{
  "num_hidden_layers": 14,
  "hidden_size": 192,
  "num_attention_heads": 6,
  "num_key_value_heads": 2,
  "head_dim": 32,
  "intermediate_size": 768,
  "vocab_size": 8192,
  "hidden_act": "swiglu",
  "norm": "rmsnorm",
  "norm_place": "pre",
  "norm_eps": 1e-06,
  "positions": "rope",
  "rope_theta": 1800.0,
  "rope_fraction": 1.0,
  "qk_norm": false,
  "attn_scale": 0.177,
  "bias": "qkv",
  "tie_word_embeddings": true,
  "parallel_block": false,
  "init": "uniform",
  "init_std_qkv": 0.0326,
  "init_std_o": 0.0326,
  "init_std_up": 0.0326,
  "init_std_down": 0.0,
  "optimizer": "muon_variant",
  "learning_rate": 0.0101,
  "weight_decay": 0.015,
  "lr_head": 0.006,
  "max_grad_norm": 1.0,
  "warmup_steps": 200,
  "schedule": "wsd",
  "decay_fraction": 0.917,
  "decay_shape": "linear",
  "final_lr_fraction": 0.0,
  "batch_tokens": 32768,
  "max_seq_len": 256,
  "doc_mask": true,
  "train_tokens": 356000000,
  "max_steps": 10865,
  "dataset": "wikipedia_en"
}
MLP neurons of a small language model. Each row is named by its layer, matrix (gate and up: input weights) and neuron, and shows model dimensions 64-159. Each number is 128 + 24 x the weight over its row's rms, rounded and kept within 0 to 255. Numbers have three digits each. A neuron's up and down rows have the sign that makes its largest values positive.
A block is one neuron, or neurons of one layer that tend to fire together. After each block is what it responds to, as a language model described it from the Wikipedia text at the highest values.

L6.gate661:108188105134108099113159119120132131145161165150152140150141153147129156119096119145093156133114129163130120122141112116091155140140095163149117150102125140125175093111141184119140175068143129134122125176128129101110101103098126097100130141091149137133116102135151128157103146103125191162
L6.up661:119138199157166109120132131121118160119161143155134135151139141122087137120071123105096142127070114135113085121121193173087155131113114123100109117154152092106136148110132083168122143130114111110112150115127153109120152116157135144124096121085122109131124116149110139121133127119128184093
L6.gate700:125152102126127087152139123133144108120117137126120151131164148133102126156150132142095154129121145123142104111122104139117136095128105129151146095152097153104122137103128151102166137167135107106147098157130115083124162126155123149095099126128175103118087112182117194126121143140177201163
L6.up700:115136077158121108111110148108086110159143120158136118134128131109096152125172135126053125095140096121119104096150140128096136145175132129126121112150106112126141116151133155122141095120132121125145123129074108151132179124124106143150105123099129118134114118140146167126148181089188194137
Description: Fires on the main verb right after a subject or auxiliary, often its past-tense ending piece, as in knew, he thought, notified, was met.

L8.gate24:180102116120149132110138130115116116109146117152132120102098109119164073096142186089171127112119095107156084111099139147106130123148116118168122113112150119123169133155155109126092115109119122137145140068124119159145131120096133118110124099100123101155120156082087120189125137122150098170
L8.up24:119050118114120153106145081125133128154134174132136107173119129143144155134141179109189143141091129148125145155089141180126147123100149182118179152159171138153110113128176109125083189137164177153108127154123139144125108131155134115118104144133116134156107131105130124136122130163136097133
L8.gate60:145133128131102108131169094098139163145167150127120156092134094140125115143147133129158141108117107131087149128132150140105080098129104177132126137094100149116154132122155110128131074135103110120098115127103095123116135140105134100128095133161085129105116160156116085127096082132110154155
L8.up60:148123114111086090162120090109150148109067156059131103161153157130102143125162130133110109125101104154122122122111133118101102142114108178154142109159141131147133118171153119134111107137091106119125192150145108125109088118122139150101137121142094117153110142098143081123148134138087133139
L8.gate68:155141127132083157108130146125113103141149151145118138127162113123151138142155115127132114118086072138130091097134176113110130141143128149081092109133170142106159177137154138123112139119110130108156085151090140164119106102144114074117146136185154108136116151104144138161128086110131126115
L8.up68:129130127099115135131126122112155155147134157143090158107110147195113110129148150062141127145116125150127178130108141105112136113103117172129117152070162187134162138120104146128130136095108171139118135151108096107104162128137134102104158102132169137155111103103153075112088079117110113120
L8.gate84:120171131093118109121119106076129119146136135141165139149125146135123162125138137126148122127153157130105139117109096129106172093131101111117113132080101161156148145124153151093111167144133130168078121098082144154114180134115153161130115163107125148131107049165164099116155138124140160168
L8.up84:119085140132152135152148109140123119132110133140104157122139132144131146114161138140120097152098112121149132100094126141116135083149129135117124155105135101104168158108102154099130095155110143095148117072142112109078111105194147101101124101156137175136134157098107108153130109140070115151
L8.gate110:198093148093160148148098122090102113140115130108090123128106124126172164142170158144157102127131165171124129136118142150152120114138132126113108070132120136134132142102073118140137126131125149157166092127137129105124133145144147099061085103167105068138106145170102089179128075097098134176
L8.up110:138097115153095114116163103130153130154143153149128129145110109106158143101155166119111139117111144133069126134082134134062177137128078169109133120171172115123135139128168131134181154144108153131160151147125149098168117127112139144117106154120113100150131154156153157126154137092118107136
L8.gate181:128101144144136131071110154101136139114152120145142126124144148125135164079106125146142171109096177098110126113089113142126151114110093146117135137120156134187127131132146103138165086116105122108139140075117143105105133144183134109145143142128129122120098143102121167165107152141107117129
L8.up181:139154098190090153165122090120103098126113147138113121130118143149146145135120126106102135147129165113102088105114130135117106125114149124132133143086112101104163166123106116119057107151124156134185130109120100077120130120119117145126138128162148078118095108108136120166133065133133123149
L8.gate326:138159141147114129133120142109146160134131127126104092122086106112171135118106116106126128114143102127134126136136124099112111124117140125143093137105173114150143109148139104146098074164154164119114140125140155115097084133134127079106132112096103109135127153104128073125170111144119127186
L8.up326:126161144137082102139124116122101099121150106162139080124102130139136111116156138117141141146125145131129109119153100122140138085157131144102120125102103107115184143150141135130116130130144130083116135113135166146133086159129137126129128115061114129117120140085094062128127132154101149145
L8.gate630:178139095131123147134093146117122113114132158108127115154153132149140135155118173110157162101094128153150118113129139131130114082094086126099122136104125150116091135087096123084105119151104125109137100159116076093134053142133098102116090146162141158160148140136136110105168116109144139127
L8.up630:145157127111105114137089139147128133117164126159137119125101130126117157108160158115141117150130127139143109112134113146129080162143156136057094131100128105170146136131113144128084097122118134122119174153108109121074123080117094147123119112117096084158107168138082124149133129118114132143
Description: Adverb endings (-ly, -ally, as in drastically, cunningly, gradually), object or sentence-initial pronouns (it, It, him, them), and time or place adverbs (later, then, immediately) around verbs in narrative prose.

L8.gate101:143131166153132118142132140132116145117135115131131113152116102141080112132114114142129196092102149083192109121151142148085140135121156135145148106146160143090088123093105093163136135092120080155108102115123145164136126119119116133110147133152142150092107127147157092133114113126129098090
L8.up101:102171103130108168156124117131129095140184113135182095145143080148153109143147151126123136112146130169084112145119126155136100110155116147122117106171134069115117127085179106161157091129093084184093134113133130174116116111152142123130164144115125205117118118122131186176144102117133139119
L8.gate243:133132130178134154135121152113104147138095126115135111125180131168111111124160128125151132093118144112129146147134089137147108107126117141150124156130155126144135149140131098151122121180117142135100131112128132110125105068118141125113116138124094151136102093170117114156087165134141087110
L8.up243:123097109096119129108120095143102112112121149105106142110148104101120152145109109125106111097126138146136128127163137117112170119140145156165103111131143110128106096132136123098070090140129087174096150172094128129128138090132123121170062142139069129111117107092138137110132133177140156100
L8.gate295:113120097122119126167127148098157102102161112085151129137110128134077154130150121130094155141121189144133109150121147146120130137098148137105106187120165134121132135104109156134125115102101106163117164155133164123118173086097107075148141106143156147149154122134117104122154117196103091162
L8.up295:129155129144141113123144094155148158141158140148139100107119174117111134070100140108144127138134127142111109096122133125124121159156162168098127170125136135157160174171122146111147160121170110132101125161134156122120113104115146159173128109138124124149131148086077143142159173111149151117
L8.gate358:122168118150126123087151132146139119126138085133136100116110124102153162080101090128116163076135117098178129117141134114121120101121150143126085120175130111139104172118187134090128144132168135142130152106095097104096119119108129148119127113123098186116164128159139121136127120116098160138
L8.up358:144147170098113158147103116145147109078126123133122116128127096125147162142139148120100126093157117117172119170148157076110100109147121133116139131115146114114141097106107147140127113103091171144161166123129118128102132153122105142135161172096135150102131146143114110159133116141115114157
L8.gate394:136113118114163146144089122157118163168141113115145132102133109117127136145161161131152152111139157139140114160150170125115132104147098131119123138132096146135141107116129148123165144099101146119098124118100137108102073150143169133182121098150141186133097121099085130153183107129151121132
L8.up394:125138116132109130121156131129106086162127075119139103129125174153133166131128130137149184147082127128152108102164125090145158113127160177106151098158116121118110166140126178140153120156160153142142133130129151114152130123136127155160106105136126138148159086104153091145146171136165134151
L8.gate530:126124136084148133177143132107153122178115173108141117100166113109132120135103134133135121107072154125153114202144128148114127140147112102116100120128157143120129116152138198115098129153084170143143094105095113077127116156194161106155093179149115123145103096144096113103141119147147127162
L8.up530:156122106115133152126121168124118152156159118150153126116120105147101153170111115130177161106116137112131116129127148127140124100142133081127090133125121124102125111112127114175130110123135166110113119078100125136133093179129104151158114166126126078136144143181122112152113120088097119124
L8.gate542:143127119098118134134108105133099104123158134134090081139157177081113171160108104116126128147119121119120122109147143142114121100135131083116112151108116117152089146118205113138116144162127119152065152184126137095100106144141132147153122099121094126143133155086085088154142118128113156130
L8.up542:145134133113133154156129127115118131156101124143128138106114141168142154122117101119113164123130121120143108150123142125102144092104102146094102156132158110097096115115176130088146123157133110138158097158132140106110139131120158104123105139073116182127129098108157049120128089116123093087
L8.gate585:089139164113157133107175124131134091114099087155121128082119143139106125131122128129156109141112138122133092087100157114089110069132102159134099088140111147128150151136103157104128086132108131115078106108116110116128124121161120131163123144110152084098108121152137132130160132117167202166
L8.up585:124143081075163142118139135133142131120123141141112101109168151115112154091091074156162121140112160118147088118132157103126143112147110166159116127152147153152136126118132143125080139135092115113089095144167130159152157117116141103170150118127108157111149127115162134132108114130139172115
Description: Equals signs that close a wiki-style section heading after its title, e.g. "==Career=" + "=", "===1978==" + "=", "== See also =" + "=".

L8.gate14:105082115152127163101153085075143147130149147140137128127128120145136121100136146159132132136133132136130157148091131182149189135115112148138121120165177127145128098105100116146088109130100159153105123115150122125119162124134165117138156124110123140136117128159161090156114115152158120131
L8.up14:135028154152128130132148131119132160137105130088154148189090163148149116119147106137140104151107127151141131117107111140131150139093088124145109161169166076127135112168175122166086169129137114108110083142132102149145132083130148159149100115142105127141129126160117130095103108110141133197
L8.gate132:089180126090116158122129147143135103182108147108108127106113142114141122137126147135102088090144111125117096129090163142159137155089107166116128135150127168174103094162122154102120128113143150106157094104163144113129090125137150104149108127146112122135145165148096159119099155132116141147
L8.up132:151110113087147120174129089155117119138117124141170137134115135183120108148125152127159094132138137116115166132180127108147115147145158113158109135112113120155140118135146108121173109136126156120121111130155160131131126133143137145181136144134117160094131118141129126086154114094147129118
L8.gate330:090091119125114122109137116097127125132113129126125138097144143139114154099118096116174128118148127115084118114143134171108135095096119123114146152143147131154127131130103094127088101114163196126122130162166096099112114123096095165141138133103196099158131119112087154101098140147097094170
L8.up330:094144149150177101137138111110095130125089098121108128127144140152132068113086130099110110070150118147147105143110142135120083111173101133136149115119137148118113116095129161129150124087175093133152103106133109149157122137126128109146112162142115146130139137113167144132135126161117158149
L8.gate340:135123158120124112075108144147110115108105114120147136131100098139122096105146133117149125134126133134120159154119133131104156087156108116153097076102135149130138125116157089137146163126131157128124160109139114100095136074102156171147104113138117098152150149133120126105082122160126166161
L8.up340:122095079139131109115136130120097143136133120134103164093127129134149095087158098144146141116155131103135147161099109182117153107177165124130135122115138141177117107116114105142107153074132125122097106136123160123161153124174168159121103136119149154154074148144132154129131156151137104142
L8.gate408:100094137127123141143125135126111157131142130123106166141136102093132154068136143121156162105126117146127161127135134145118146123115148139113121150107136115155164098144123141127133148114095101066143114132114120130178174123092154105132141112145108112133104125109132082118114111113110126114
L8.up408:114079140136117136139136165166095164114120091112070176100108162106150060126196129121121094140141171137091094117148125107125143108100103126137134085131132108126150105145098077148152096132120122147102131164114126116161119162140122126123112123134126131130136116147160196119111167140115125147
L8.gate597:150115118094145142112097154116191160123099114142158140120096167068141139097173050146159155144138144117131136141107138139098178101136117075118136119111138101111126099141128087114133096090104125137126116092129146106115114111124129099112140107154121124166133120158129157136159175159146134127
L8.up597:147090116136126103134117096089095131129123093171138085121123124171116107096183140078124116105162169149131104082177097154081165097172155142095145134157121098092133141134107071108145130132109118089172108170145112110175153117142102138151146111120141112128147107117109117151119135161143102131
L8.gate640:096115088127123150131133095154099092097139068131125105077139134138140079117131122130119133129105172121099144120089182171092141092146130127137131134127161142172128128111132099132107094174134154133146111178116125124117117111130137163101127138150151130128162110185124132149145173127069106148
L8.up640:098155103128146123092137114141150111142118131117102112091090114168114084140133158144120085130109105150129164152116117107114137092109108121178155162135174170101130110125111087119101115130153136118089097147151108166145136125094165119107166115096137109140137115098112126164132153173142133126
L8.gate722:115102164111145083121108104161110113149117189138122138140133095130159116109116145162142130146136125148148116136156151142109163102142116127128126128165132134119161101180134120182136133149101106122124144145162179095118155111154113131169135131112126153178121157152160113143072137168075112111
L8.up722:127145169108153137117131148129142096090140116122114132125108148135144105127177100147122106146153128098116128178143179168096124159092116142163122125097151084129103119114114101143075113077121127116197151134117117115127143114102155121154174129139145126132138128174155138084136122139079126181
Description: Column labels and separator dashes inside table header rows, such as 2 in "| 1 | 2 | 3", D in "W | D | L", and the "-" in "|---|---|".

L6.gate402:119126147157132117122158077116108115157143102119111167143118179135158163101124126131142099106121101151119113140091141109090130097143111110109097102144100129109180102140082123120143156132109128140170131133135121073146084156126116102133138075130100163121151138114116133116136116114120129125
L6.up402:118128157124140110138177130165141114128127147102093182140125116145132105127137103122148121122127110142152127093159191134139143127144126173122120096134102121089152146106154117133139101146140146120166127140133113132133187155109132120163143130139119141111094151141100157120103084108116137189
L6.gate510:136083147119129162151095121185108139092120127150114142117144157115124175129130120156128146092166114132138125146130141170157155132140151129134089129131114117161131131134122114123086099122128162071123116150112080138143149100135118139137102091144121112155140170124110139125150117123098156142
L6.up510:153110146194142141164135096111143143103107141152109104127126168132138100147102110144140126121133129140131094191165116164111133140102133125170099124149154114125148129110159124150129134188102094098103082114127126158070144164112113131113116136099098098099141149113145118130115059124149118116
Description: Dash tokens inside markdown table separator rows such as |---|---|, mostly later columns; also = in heading markers and scattered mid-word fragments.

L7.gate320:136124138100150098106129060086151133097116148122142109160148181126137092154112148152153104108125115118156107150115116122119118097153095109122122130131111141126116182155123121076160135148113164179142100109122119091116122123128142102155128137110106097114133138129138136099095109125132108127
L7.up320:127146130145122150134082119087132109082128138130136165110127154103110146114073108140120108118098135120163114141111113112197084143121128098177108130139122148151117175155113110175114127109126148159132122097124122098068111131129149134128160138143152089105128073106103106150089132170124150125
L7.gate471:139088124112111140109133101090176103147101148147173150136136073146153140129110131157134129151096135077154080132134080112163114088168108100136192119156127147163142135099124128110110113164145177162162158114124091120121151117145142114149101122134185147126112104168150129143114141126110117166
L7.up471:130149145085138123118119169175131136175098155111060121103121140125139135138148113121126130101130129173148115114102101084118118155140157144152117112079111094083120178166100140111120156111111124171118163103138094125090122150152127099111127077150153085132158159118127123151121146110129086103
L7.gate538:138167103105126112127131139121146096122157142170163094112139148119097127093140126142093134125119137093175145100109105155146105131171112132121154114108123173093108170171128118115116135109152174176146126123124082137126140144167111170127171106130127118139086093125153137155130162159159085146
L7.up538:155121166112105140082134122126155120105166126164166149153078104139114151141115138068113079118145086134103128118137107136140168161124148158139109122141168145107083172111150099112122122122129140162127138102138122136081094142123179105151140175143176127112167133175165102149126076130107127125
L7.gate721:142115175122127119094113082110128107075155175105138144123110146098136175137090119137167150140126136123156103129132088084147143122120121142143150124156126149123119145111144083137106116154160110109108125070097113143125142142127153114171123154168131162120116135111122106127147077097078165125
L7.up721:125126123102099127140134106152122102156109087148131154094148152154068128132140124085178113109150121137158096124141116167138058145129122107096107095104097126116109148122131156118106088118086142163134107102186119150091129128134087149133153129107127133137119132131133087153166087092176109159
Description: Relative pronouns opening a clause after a noun, often following a comma, such as that, which, who, where; weaker on adverbs and paragraph breaks.

L6.gate10:130133147123157115117180113162129125119123117119166125125147122132166112151110153122145154117094114151078118113104172133085122134092093148123104132109126108115130118123126140099156105156119182142159119115120143106114119105135138106144123142132171148180134095137149097095129113134067120165
L6.up10:121147106112096127146110155135150123122118115125101145139165139106147147155144119093123094116116128127123109104101120106127126124163185151146141111095115147183131116092072107122056123184133131073094099091172123106166138112136093136146144146121104129150129152139126145145144112086111122179
L6.gate32:117105105138123086083110151123172151151094116111118187155142102083149137131110140120154132131092110151093148137135097138101142113156109130137113126106148120145121121184133100119151122138144165139146135117134133145129137111186109162136119117145129103162135100137120136142081140116162135134
L6.up32:135115078162109148124138083147126163111129103115148110090165125123125133178110146133111136126120169098104112122124089132124166116134131170197141148125125097133159174125134081138079126141137092124146139166139092138159130097152141099120145109097099106123154119108102132129099147132099127129
Description: Mostly the direct object right after a transitive verb (liked it, revealing him, improve the, distanced himself), plus mid-word pieces such as st in backstage, tryst, history.

L8.gate199:127113122109120127087134075094151160102119100113120129107110121128163135118121118169111125086188132141147112132152171135138161103131118126162082102090109135130106144108116142135152126136103083105137187115172168134120133127074102150090080105100171098117082112126114110134153137133092113103
L8.up199:119170109119125107150105173110095132150154120152137124087104154163124144121155167146107163126098128158131157111126136127089136110095124148107120149180124126135162107121150155089177132127167093122153146139152158088139145136116100148151137131116152172101118124136141151126148114135183092104
L8.gate235:148163102082136102146123087109155136148112135088151138169148135129119118130111130098151150129114165128113141120127071175107114144146099121170146151120126164112145093125115119103124095139114096140125121107105088105117095121119109115118073170125116143133119131174094137097133081095105138150
L8.up235:143113099148127102100078119118143133147160113089125118137148116117092133174110144155148153142097140078143125106113126120143129114151119122186099102146144125119118112146185136102073136100145082120093163126104097180102122163117118128110108131100100130139146124133148145146171103078170101134
L8.gate236:148130119095137104120107107119134097178165127107183131148135081141144132169121126140157137121160120094107099119141126121095091111099107144141160125157113082163146102134127161127143132160158140182087126103123153123160125101143127085112106140123141096119160088134133110129127117149104161132
L8.up236:154119132133121140115132136121128139158145119107105111112097106107134179151113130155118105129113171121137158122138141105146140160114088115118145140139140157143126114140123137114113123151122110130138167098106155165121086162140112131102094145088112134172154156111139105119145057119162121155
L8.gate456:144178169082104104143166113111149173136135121163145121140127174126096133149122114134118117083088136116133114099120085173114149118136113155128107102147145121130162173095087143090102130136122121152089108123117153086116159123106129141124106148131124083136112139202136129140161097119131115137
L8.up456:111086170131134117103173089151090163097153108121118100136211149092096110122160113151122127151069120155118146118142114123084130138166115166132154101131140072108168088131135090072115096118145128120130144169134178136109115130079123093144089156137120120132090111131139132109140114136119151136
L8.gate478:108119131088139114120176090117110106097161123108136116110128141110122158125168129096153131144165127081123130106134133121101140094116095154094104168180147154085129137109129114110147136133091158122135143152127164139133132132126142114139102153126130145125122130104115159149155122135135165202
L8.up478:129098128156159120146103133138158147164099138120100127109106108123145128144082120133124108129098118150107120102116163119126140144112166134147108126088106110112179139133132139183087121132151076126150107134134130120091164138123087150170094150074138092091105081137112139121105089125119091127
L8.gate510:092147115114110143135095127116152150096171052157128123126137130157158160131089155145157106101142123132132095137103132107109126118102101155146124108147162143120148120105119128129115126137138131158124116114105126132144104145136087126116089087105166098184109158128129184191119124133100131137
L8.up510:204160156145132151119144138167142117163136095111125124135133109085132123141168177146154149124132121138148113128114099138164161126149139132157130130109121099130107144118131115117137137148128135145123131083093114158109161148101126149107109147142124106098120111104114089119153133120111125080
L8.gate557:154119134127129104104094100116164100122112170150123095140106158107123150136181163123143089138113080088151144150130160120152142093110103156114155126098187129106136125144135128092143139138119164143128119135131152123079139137137111190090119125095164092135103074167147145137128133130121151114
L8.up557:083089131136092106124129161076127106136111144116127179113129109081154114115097122085137145141150102134095126145117077120176115101120140086111125132148119115132155163132196119149138095172132132193152126133164123127160106151111085135127154123076143148122178135140149131094111135116068133114
L8.gate744:130153122089140132127161135124137127129133110133133138122114110149163118184098122185140112099133160134111134101152139100112134113140118135164132072118071151121148086133129110074106142148134144171139118159126076147154140172142070112159080105118153099111121143108119142107119175143141135156
L8.up744:160151146075146075135202134128139100155133138170128098130123144174188143113154114106134127139145146104132117093132128146131114134130172107135100081083131115144095135114140149106155122148135144138113153113150128113095118115088137154113119141185152108164129128108107146143107091112111143094
Description: Verb-final pieces and following particles in narrative or route text, especially motion verbs: enter-s, arrive-s, went to, held off.

L7.gate29:150177126107143159124149125100170129112113158120121123177149140111107182110093160119173141180167154116131151109109105118127171130077155136157111150151162127113172141113135100126127119094131149130118129131101143121120119129144111124161110136127127156103100138163119065116128112151101132126
L7.up29:114144135124135136192129142133147110132116142083101110160175122130097123125141107153133194118133163154089135157104144110117121126104110150113100125099152104138115111126104107087145096141156129130136147125123108074143128119068124170137126124116156063095165151099140156143109142127059118158
L7.gate200:102158100087161112147121095096120091131151096113141117138131123133117148094139121176117126132119123145156121131130129119121157128120133145146118139158074163109158118143165163088110135154074115151092116110134155136114071107118171146164140120128093169106126158128145112138118094119119115136
L7.up200:133116105115124134139091169151132162126138136127143116143131118103112159158142135105155166150129134146134122133074109122140091131121104156119097121151121133122194101109121105086125093162113134164106164105155187081118099139144124147132098118111142069095076134145128115155137142174113099084
L7.gate512:092117118123125128135119145121142104181148128110162133165069139131132109119130146102122149124127142159125099148104158131133154106102124115139144079153125097140156132088103153110195093106133120110107117121189118113138084101141115137121121103156094125115102084121113097140136139091147093146
L7.up512:111121075116138106106122128136099204134148113116139119118126119153119143110132117132126130126148083159128128146132149108083122130127118127104089104142084113092148125155125125095117112103144117108082133128097161169140110144106156175151094081135106132125121130113139116127183140144133083142
L7.gate584:141133130088159138129073153127135111129137098127126151179134149159167166149126093085082127151130150138122087082148140114073142113143115145136091147145188118098119152093139124125107138137129168126120141113146117164103139163131097109118132116154145105106162103140136105102123100103117098110
L7.up584:089104109105142180165118148118090138103131087170144133108101133129111113133100087171127112104098114175183097153153157129086109135151126150102177127162124094135134133094130134123116135099111129126091123152122114136126130163139151089125132162135105127158111118121123132161104132127109116161
Description: The closing = signs that end a wiki section heading such as ==Career== or ===Stage 4===, plus some line breaks that end a heading or list item.

L6.gate284:153144138104141153102133196106116128137119110121112117156124170118088146101133107155111159102120143148163112128117100166134160132114163136094150156142077110125152096107133121127140110135139145159114143142101109112150111132138112136122087132121171123147079156132122148125147148121109140134
L6.up284:119113145144119144146143191104139117139097154146133143125116106128110121120149127128140142187096146156157077173083153106108127180098141105125114107111126116112120143113152112120123118119103141117105182134120129101120142065121124138164113119111122158117147073125122106149105107130173125133
L6.gate521:104152142138139104140130171110101183167128173100127087129131161102105156131136126136142114091104130098080126174089155113117121109151106123107099116113114077142117136147139109133114131190144125180110163154124139137172125133167116113145094119114127135141127156159164121142153119149140136125
L6.up521:098111144165135180114140137124136117089121165175078151150157175125120105154124148160116107113096172151112128153111112130104165153112111119133138126136122109110090131151148118093146122141123119111080122089128131147155124150105152116134164120126109138126135159076115134153126096137141142144
Description: The final = that closes a wiki-markup section heading such as ==History== or ===Career===, right before the line break; weakly, infobox fields like Time zone.

L7.gate36:131117135111125145107130115111095106130120145145171122114142096096154130169095141183150144122140151143153132172098135143129108093121145180127075138118087108103176130131165109112118142152113104139149093110122150106117098118146110113140122141113097096123092182139162127133122160130133154158
L7.up36:131124149126124127139139118097128088101131152120109081153139162097117136133107120115119143145154105119152104104124139109097117162149163093130104121135113154111115150145090114129105134115174121148162112110142060101148179115154091094114127104145101134110135118086098119136107096130133135124
L7.gate289:101107124134157131117119158134127110115169145050137104106129111130143117113144094124133122130136186108155090164121141135093104120124130123127140094105116141127135139118094093138095105129108088083098151150136114140122138080147134086154093094140118111147141126179103166109113122145134131171
L7.up289:167121130134130111100110116150107105111116126126138116131131167127173139121131132145120119157104096132093160133149143152088155118065148140101097128137105149133141119153106100115117100117154142119132106155121151153108109100119137136173119145089094119117138140142116152116130131139112116139
L7.gate547:143128126099118119121102088144119091165135130144155127092087105088135166128146110112158200099123134147111127130065114142117153095126184182153096115100108120133109112127159113104114141144143131109119111144148149129129189134116105125144165133137131135163117139120150109150130127134156126095
L7.up547:137126157122141127119124123167097117113172107139144129133148102136155142151104120117122163129148091145149132147104098106096176133103121148174065099134139200136083120118136108120114117176123146125126162107119117130141079138130119100104151135123158140131112148113129132150123140136133165098
L7.gate715:116116126147195123119150098126113160088144127093096139132104117135141131105144127124095127128150141133153109093118158115111115116154112150086125135114153124108114082075142176103135155143146138123159122122096134112116133112137129096174123123105143132104154125038107145111105127155112119126
L7.up715:140129144075103108124126111141146162142136109111136162168128147098101151133149115132128162101150138099135178129137154112110188113155137141138081124138177170140104153154114120144142102090144104155131096127117087125109153154124140121149115116148091098146162161079133136139120176170119160125
Description: The third dash of the Markdown table separator row (|---|) after a header row, mostly in election-result tables, plus scattered weak mid-word or prose tokens.

L7.gate77:152134153146108127125067126149120160134145130103149113113151163155113147133134128118127128080117136130134101114153143163173167121143114128108136159149101150126177109129113095155154147166155150130108132168088147106100119116138076144109089120129163134164130115122142123131134166115154133113
L7.up77:121137115132138096099114114139140094119086092094166087154129132144100120147161146181130097102123129146157124081106147120157143112162127091105160140134123141112097103100079119132112154128132132112060181118095140092123111115146095137145152091122149113151121109164097133102142154117164110112
L7.gate454:141154137132140114113081141135116140178148106114146152201188124121124109153093144142068131149116122151149118121133137173133148130145109137109117143154157133129131095141146181088102101109086123091117109146125121105155130115109128156079107145177154110131086115153123152166144095153163130121
L7.up454:131159161131116119150129173145114180158161131090144105159127114151152122115131121102129112173083080135096123126112153165131136136129065080127080137149156144183127134093140145122117130110098158128077156159097152122129129139162149114130139119096139107123141096139112113100151123120130144139
L7.gate643:076151099120162103177086155108107169089165120140129145135166085082157128127105141142127101138121099132104119151166140159112141147116152138090136118158155109127139127118125175163137161108122127130124124168180131123113114148169117120130140112088131121140105122120096121132100148129154181151
L7.up643:136123146093129147147137132143070115132130163151158138097147152066142150129094148116092134079111096137176102135138140126155127154149167157100154104156092114136126118133163148128112115114135095149146140140144099117135123114153154095138087091175121076101136100129123128150109114163121148135
L7.gate735:109144131115165070127102120149165122119177091163125106120143105101156145114068156121161130147156162121129123131171107103147172122116120105091117126148135119134148122117147140146084114154115119135108137107054111123129151138171090149097098141151151078134143124109112143123140130125169102140
L7.up735:180123137136099135112119140168125159080107099140138163140164138099145141124137134154172140124119104140187094071157124108150156117112125155128143123111123104147078130102112155131107145123143117125118123129080139112117134144130101094103124114128105075155120142159092109103086165142139164083
Description: Mostly the main verb or auxiliary right after a sentence's subject, such as was, is, knew, realizes, were; also www after "Website:".